From a checkpoint of a small transformer trained on Wikipedia.
Size: 25 layers, width 384, 3 heads of 64, MLP 1344 squared ReLU, vocabulary 16384, 45.8M parameters.
Architecture: RMSNorm before each block, rotary positions.
MLP neurons of a small language model. Each row is named by its layer, matrix (up: input weights; down: output weights) and neuron, and shows model dimensions 16-111. Each number is 128 + 24 x the weight over its row's rms, rounded and kept within 0 to 255. Numbers have three digits each.
A block is one neuron, or neurons of one layer that tend to fire together. After each block is what it responds to, as a language model described it from the Wikipedia text at the highest values.

L17.up175:102163107121133155111133107128149120156131118162139136112102103106130161146144101105136145076115096129107149130141152069087142131121075120125133128148170143107118149132123108124142090120143130097130126129129098160156135109167162126128121163115172153121105102068121128111153149135113141171
L17.down175:170113127136144086152116137172118104105149169125143122166149144172172115094104148133120119154123157105167089127122138177158097103148162114127160128096166133115188124162105170151118140083104143198139144133144150099088186120108102123073132096154120098116139165164112146094057084135144097131
L17.up226:119130124102115144134158122116104109144103133095140136101079110122139117129117131113086132095149139136119128098094104099129144111130099143116126143139137125130139105107111118131164087162143160130141126112157118129129140121161163143139128142091146104127122136108115143167147146158102157113
L17.down226:133094130131187103113128144128108107140152168127129089121127139100125157092129093116139176121150155114090133133156129113153139119128138126133119111104159128110075124096140105134133086137153114133159127158069167157154098151113129078147141106122144162098152146096138183119144165111121105072
L17.up435:167101098115120106115080141161134151118111112110126177134113128163082109144129120125104093126109103116132094061126126144147153097144128097182121134112111136154061120131175123125131130142115086166129112128120121140109071129113161140124140152185121095098096131096125126139149122135102127139
L17.down435:094095156137179131102114143183112086098150140158121188149096130113128115128109111129087165159118121137106136118126156134114145151090119152171152125117139172137129143106133153102119126121143135139160108129047119132072134081127143152094123170187119125116152166130147128150133133105118121127
L17.up498:113164124161156117120128147107127130144147156144155141103087111109124134120147109110150144088096135114091164108190151080126115137116105156093143096176152135098115130134121139157144085130127159092131112114132097196147088124115153131136149142099169126142124142067110114144139184119111091152
L17.down498:126110155123097117134124153143132112084133098111132107148154132127149098116079150135130093172144150147175118126094110153118125116152160127118126120119120118145159109116106144095135144120124139161097134110149140080141149082136091127152117144129117147145131118186135136105107118110125154136
Inside quantified plural phrases. Tokens between a number or quantifier and the plural noun it counts, such as number digits, adjectives or word pieces: "over 15|0 tapestries", "several Sam|son stories", "three major bridges".

L9.up234:110166172144106154106117138124085156156094131165114147076109091116154133077079107111097108144126150106126100118103106131130124151191113122169183176093119144102141114122152118145090184108115164126130111106124112101110132124180112112133051100136110126141137143123137138141156166097168161119
L9.down234:127126082089107121151130122108132086106119136145105162136097111138075129137159142146107174136137097127128142117175117118130152132110120136123161111111104105138152136100141156153157123142138167110150145117089139122141149126117131122133131133161087118119138072119135116137111080167131122109
L9.up384:096152150118083129136130101146115109110148107104121150182063105148090134153158117110136109097168100137183125160103120135121163141157152114130117206132096117108167132137157123145159202103123139190122121129089167081134122117153124138103128131133108139086145111110095099127149134124122116121
L9.down384:155073128124191149120107106175090138063107148146118140139142122138111124132086075136117108118161107168142107151146050149133146102108149104124151092172140159150103174136106126085128148122121151163139130100133106098088145140124145075108100132127129188144148126101142125078145124129136092125
L9.up1043:124144147110127112156128132118107056111132148113139154110138162166084113116090168116057104120106122095092120102093162127119150168161097115129130119157109133165154144136140125126147127104152083118161124128133145095153129126141120104114098118093105131103087130104115137142174150103134132113
L9.down1043:100135172113139166160136150131101164141094100123101128116106112125156138181113120134120119128148117131147171117118149149104067132147099114140114154097141122141116123151156119156134181183115102101110154163128102164120134142107111148145125144113108103137115113103109133102143156110117151166
L9.up1204:121121122159157110143097197156136150142155116138158098086140112134114146122145165127107126125103111079109120125089160152126140114138096103137142144130117095139128119115136121138165172107118140134101128126126170114143125134160130094121113154104127131137091121127114100115121139157126152135
L9.down1204:082107120123183149135134139149095185092165164136134114100147125079118203125142154149126157143111150115111165098087111149109105151153144136160135097114160145122124193150158140121132137134125139077105142134104151170111070157118095156145150119121139078123127129121150115115132133111109156125
Connective "of" in names. The word "of" joining a head noun to its complement, mostly inside institution names (School of Art, Board of Trade, Academy of Sciences) and phrases like bottom of the inning.

L9.up545:139113153106104076134127122145107111180115129119127110124163088173080137176098130152120117154120137103134143090160125123089099090126126159121118149113114142138150118102062141150127185157125131137164141089128167092126144102146157144135124084135114091182099143150081124136177137149110161130
L9.down545:127107145087126073140147058125110131127093149112122141141143136132101119115090123133144154125071123132140157092101073157104128153146112138120102160149154138121104104103135116125153158136142151111187114111099109117129130138107153131146140075113090105134150121094147126114172172115099127127
L9.up910:121088126128133120164121093130126124135098155175135123111146109128081139110122148118077128078219152105147159134147130107126125137104151164114133101146151089130122130125115136154119121129105133143141132126136151132140129139125148142165117059086106113128159080157125133118134138152111134140
L9.down910:115147125118106100179153115147151087112161092111186103137122168105092118138104139114130175121150146140116151123105162089138143147095151119100131141150129081103119128125107136128118106154125112104139119138113120146150133124122104138130130091114123155122109113130144067163159138122127142107
L9.up1007:140085136126152104141111159118121133107130120163142175116136095110116122123171189097075149169087142111156147139107116104120125093138142121190132151125150103129142132127087153136084104151134133125138139154135138130132102154103111118106130073101126127126130133135125143131155126170120130095
L9.down1007:106172120116144113137157123127153112118136177152141123124124130123114116157116099106180149118124157148146188114152118150134089123122103095092136142160129105111159115156115131111126104134159110104123133114132094189108074126088133128144133118102103098163126123118136116129160089146072140117
L9.up1184:153180096129095087152125108159113110125176120123121118103122126155163129081106151134057119100149147114101131115132109108145195150165153168161143101128111104124115133149157075123108157093119131162142137111125142083145130140171105147115178088094143112115090129107106139145165069161110136138
L9.down1184:140138107131092114126117117125116132142111097163131121112123092180123162147136091123135142149163122140133132109144105112081113116156171140162138152139100129142160094112149171123149138125141148128104095104081106090122129153143173113114134144136149158142123147155166103172169163129114129122
Work-type nouns and dashes. Nouns naming a creative work's medium or genre, usually right before a title, like 1984 film, musical comedy, legal drama; also en dashes in titles or date ranges.

L4.up12:152175133159145112132096161148118143149109109161135113097142141126087121142156118106137104133136130151118157144135133097167120140137128150154137098138129117103138124115100136139087145118058088143140126129155085148109170146168132115153138125133134120114135179121082165139134116130147093133
L4.down12:120144180128147109148099113127130091145108154142177106139112117120117153119114146096107149142114154135126121117158165111152123125150157128150119106154116162099121091109155110094128145104142103141173145114102106149105117160108112109093145113155127111161134122079136149106132152118105124128
Spelled-out count numbers. Spelled-out numbers counting a following noun, like six, two, several, and endings of split numbers such as sevent-een, do-zen, thir-teen.

L17.up436:118129142122117161153135117125131195129094149125078119118113147110166094115157172143065186108124146126125091105125146088177146140128129143116142136133096137046119147120198094180126159096113107105143131159106101139136132112140130137150130087156147118117101082153101128155144159151141096110
L17.down436:097130096096113117140137139161153110105080126149117128152149114187125107118107159089150090080116140141164143125125142092125127101179141128133110134103131076142133092125112102128122089155123130119166138146095108123153146141105120123116119124181100098136157076146080148137122133111144140147
L17.up519:131193112111127145133116120134144128172117110163136124135107117125146158081087117127140130170119127129177095124133152157195142143089156108103114101147114176116119129119121088114128116135136140087143199128119143118109129104164147111150135110163133109134114119135130128156140137137093136124
L17.down519:139132134099147143119115127091162138122140115131161125117128154104147135106109110104113144126127120129135164124083083106161125131097077144164130138157086143149129147171128142122106097157134124119138091110140134151120187152120086119131151120102131151142144137147138122146187171161121157098
L17.up1202:138181142145145136146115128125126115114111147118110119154116093086140110140132095111123184158122126123112127151143131129176132134145140160143145096129113111119108164123184106084138113115138153116090102145111099114155157113125071150121149126139170150181113112127117114111117146121141132129
L17.down1202:137198130134109141165102056136161110115099116111137096115120136144110141095148110125132082133087146147125155162132131108093131159130137117122113144120144129123108125134141139170128081137142146095146178128134115122112185121172155075108137098148128144096103120193100130133112149123125130134
L17.up1249:149102063117114145138162128097099111132096126139143109107108115159153089117137123140068126137144115157138063100129108081143125160166175163157124137115127107104071143145119106160140115120163135122137107128121138155149145147143138165060137071132156136110088128135100122126128123171137115106
L17.down1249:112100124083125096111124216111130086135087128112118116130149136137127114149150145134122136093120109091104162117101130156102146106155152112182109142146142183122130091128144098141119131140133156156160150106146098135153151121155148110146109149091122138151103110138125083122127145136154117099
Noun right before a name. Role or kinship nouns and work-type nouns placed just before a proper name, such as his son Mausolus, 1984 film, relief pitcher, plus some commas and table pipes.

L9.up69:119210147124077085066088146124140106112104129071111098105111096120134143139117133105111102119111128133099074118115155110106118132145126121150127090102099139129093142114142100120113154105117135124111120133139119152132163103138131157114158113212136111099128158115114122150112184108118147134
L9.down69:110120147172112106117161150129154116115141154157144159117092139172169116117125153131085143124078122127128125117121138149108152144156125164112131079142115154120115146162113075120105131114179103104146137156123189140136141126075116135140123128104173153127135091149145113120110099115145132129
L9.up162:144113136149125133118096112159090109132114076125133194087103130133085151142125120113096112092112118124132135067170150103139144120121104194165122100154158133126123142152157144131088158112117099083124129122121135159107149138104145131181156086120170126129132149110122120132134144168151115112
L9.down162:145137119124126151139101115181146112145135134135139096150114125130158128117123087128115154159158158117148150144125146159124112095150141125168130136098131151133106099114137105116133171108107139177160128162136141132084128174118151099128168122125166143158082112130176141171102127117105097153
L9.up665:089104137113101093110044130108124122117112143117129137170109126122102130133149145114124106082085117087082137136159114149157135146128132203134114113096132131120130182131135164122103158156103120126138086118155104131088116151137139185068163100099115138087116120118139158162137141129151114108
L9.down665:118168089145168087127133125141096099129115128104130106120145144127153138114124104122113159190121085073169145138181138154101126120165109100081142146117167168132130133128144133113166126111183102167119105174132119102080187108089112129135120165111103157119151139113106155123146083148103140163
L9.up1283:107142144115083085125125099110141080103150184107122104131137132097088130147141122125128144132123117118111108129127147135180124043090110183116136148098129127144153118127135162153109114081136120143116096150135136164136149146142135156145150119164130110149153104160130127091123116134109125170
L9.down1283:106138142072103145091140166080081142114085160149149109133166135095105118101127162113116151106096108101149126122166153154152148121094098160181093088107148134123138105117112143141084132141139140146148129102098163110093091132140106128115173133090117108124105168124096145096141127115163158122
Digits in numeric values. Digits inside numbers, especially right after a decimal point in measurements, percentages and ranges (2.5%, 43.5 mm, 0.85 m), plus colons after "Website" or "Source" in infobox lines.

L4.up678:131132120113125134148173137111109154122140110174060112137128137135138116139114106120030130137150131145132127119152131117149153195127122118145144132132143136125122113131107121075124132136123142130144120121142128134131124153153135174094141115106144149164119120130119130096146132127106126094
L4.down678:115150139112138146182137122172157113084132185128139108123105149162078139155159141132139064135173116105152116104131109136115166130156139124133119140130122141168107079116116151097142118169142116137169164130095096139089141130123111135100137130141148110140148138131098079166172143121118116106
Role and work nouns. Head nouns naming a person's role or a creative work, often a title's last piece: Associate Justice, documentary, TV movie, singer, actress, son.

L17.up148:115102126124149133130124156140119101150122142149172105134127165112149106157124123107133138118124097134137080125103132083135164138102119128091131151071108128122125119106132100139157151117142100129147141113127107111109126128121119156147122139113114123114144124113134106128061152045120151110
L17.down148:059160107109123154108124140107162136120152136118122128158117088141114107134163066116155177126136093114111125108093122150099131117077109132112141161188119115152146091099123129189132132127116157116137152128120109088138138147168104129150178143153172103171114126147095082152170126095141106158
L17.up295:132111188115114101139089171133119147108145116099071160118121102120132121108132104120105160131143117121129133045131104136098121117113134128123146182112123105096131104150155100132116136151148110098127114108128110157118119074195141112071120093137173175110123161120152151111136120090165121098
L17.down295:104147094136158129117144149126146183085127116140102150181120150133110119104126106134161078117118105106179085194115093166104120109132111129110125145126098107128105127092194085123100164150139144116090108123123145160137101096111143191100138129101160097152138149110143104104132099158134108159
L17.up477:111118141094084150113156127131152127099154102157087170143100129127119065132152132151103129107130113155135133138116108136132148123165109113089112103138086130166104140115184153111173176113138141115141152098143126092131120113138129115146139112139142147107117159145089156109109120164150103070
L17.down477:147146109136123111166144099121131078148080106156182155150139135146087151125121122179131101149152142141147118159129119171131099132138154158170146113148106132133134100115145110133112138120165108132121140066110105139144104153137106120143109087134150166101143138137129144144136111166147116132
L17.up1270:072126107118073108132078110131095139135083093083086138123091067115123134105072144152127160125179094112128114121142146112148144092125169122098156143144164138127125148129136129127140145117099124125128155119101149100118126137128111105122095134132113140171199125099151120127121098132172117151
L17.down1270:129144085121135135179119122130135165108149139098123152137158124117110136118110100145125147148117120126092136080112132135119116116150138096145118130141111153129178158138128117123136128134122145108164093128125123158126142178121162161117124157127110095106117156155136126167114176130090134137
Partitive "of" after quantifiers. Mostly "of" after one, an ordinal or a quantifier (one of the, the second of, two of); also to/than/as/except after compared, similar or plays, and first digits in tables.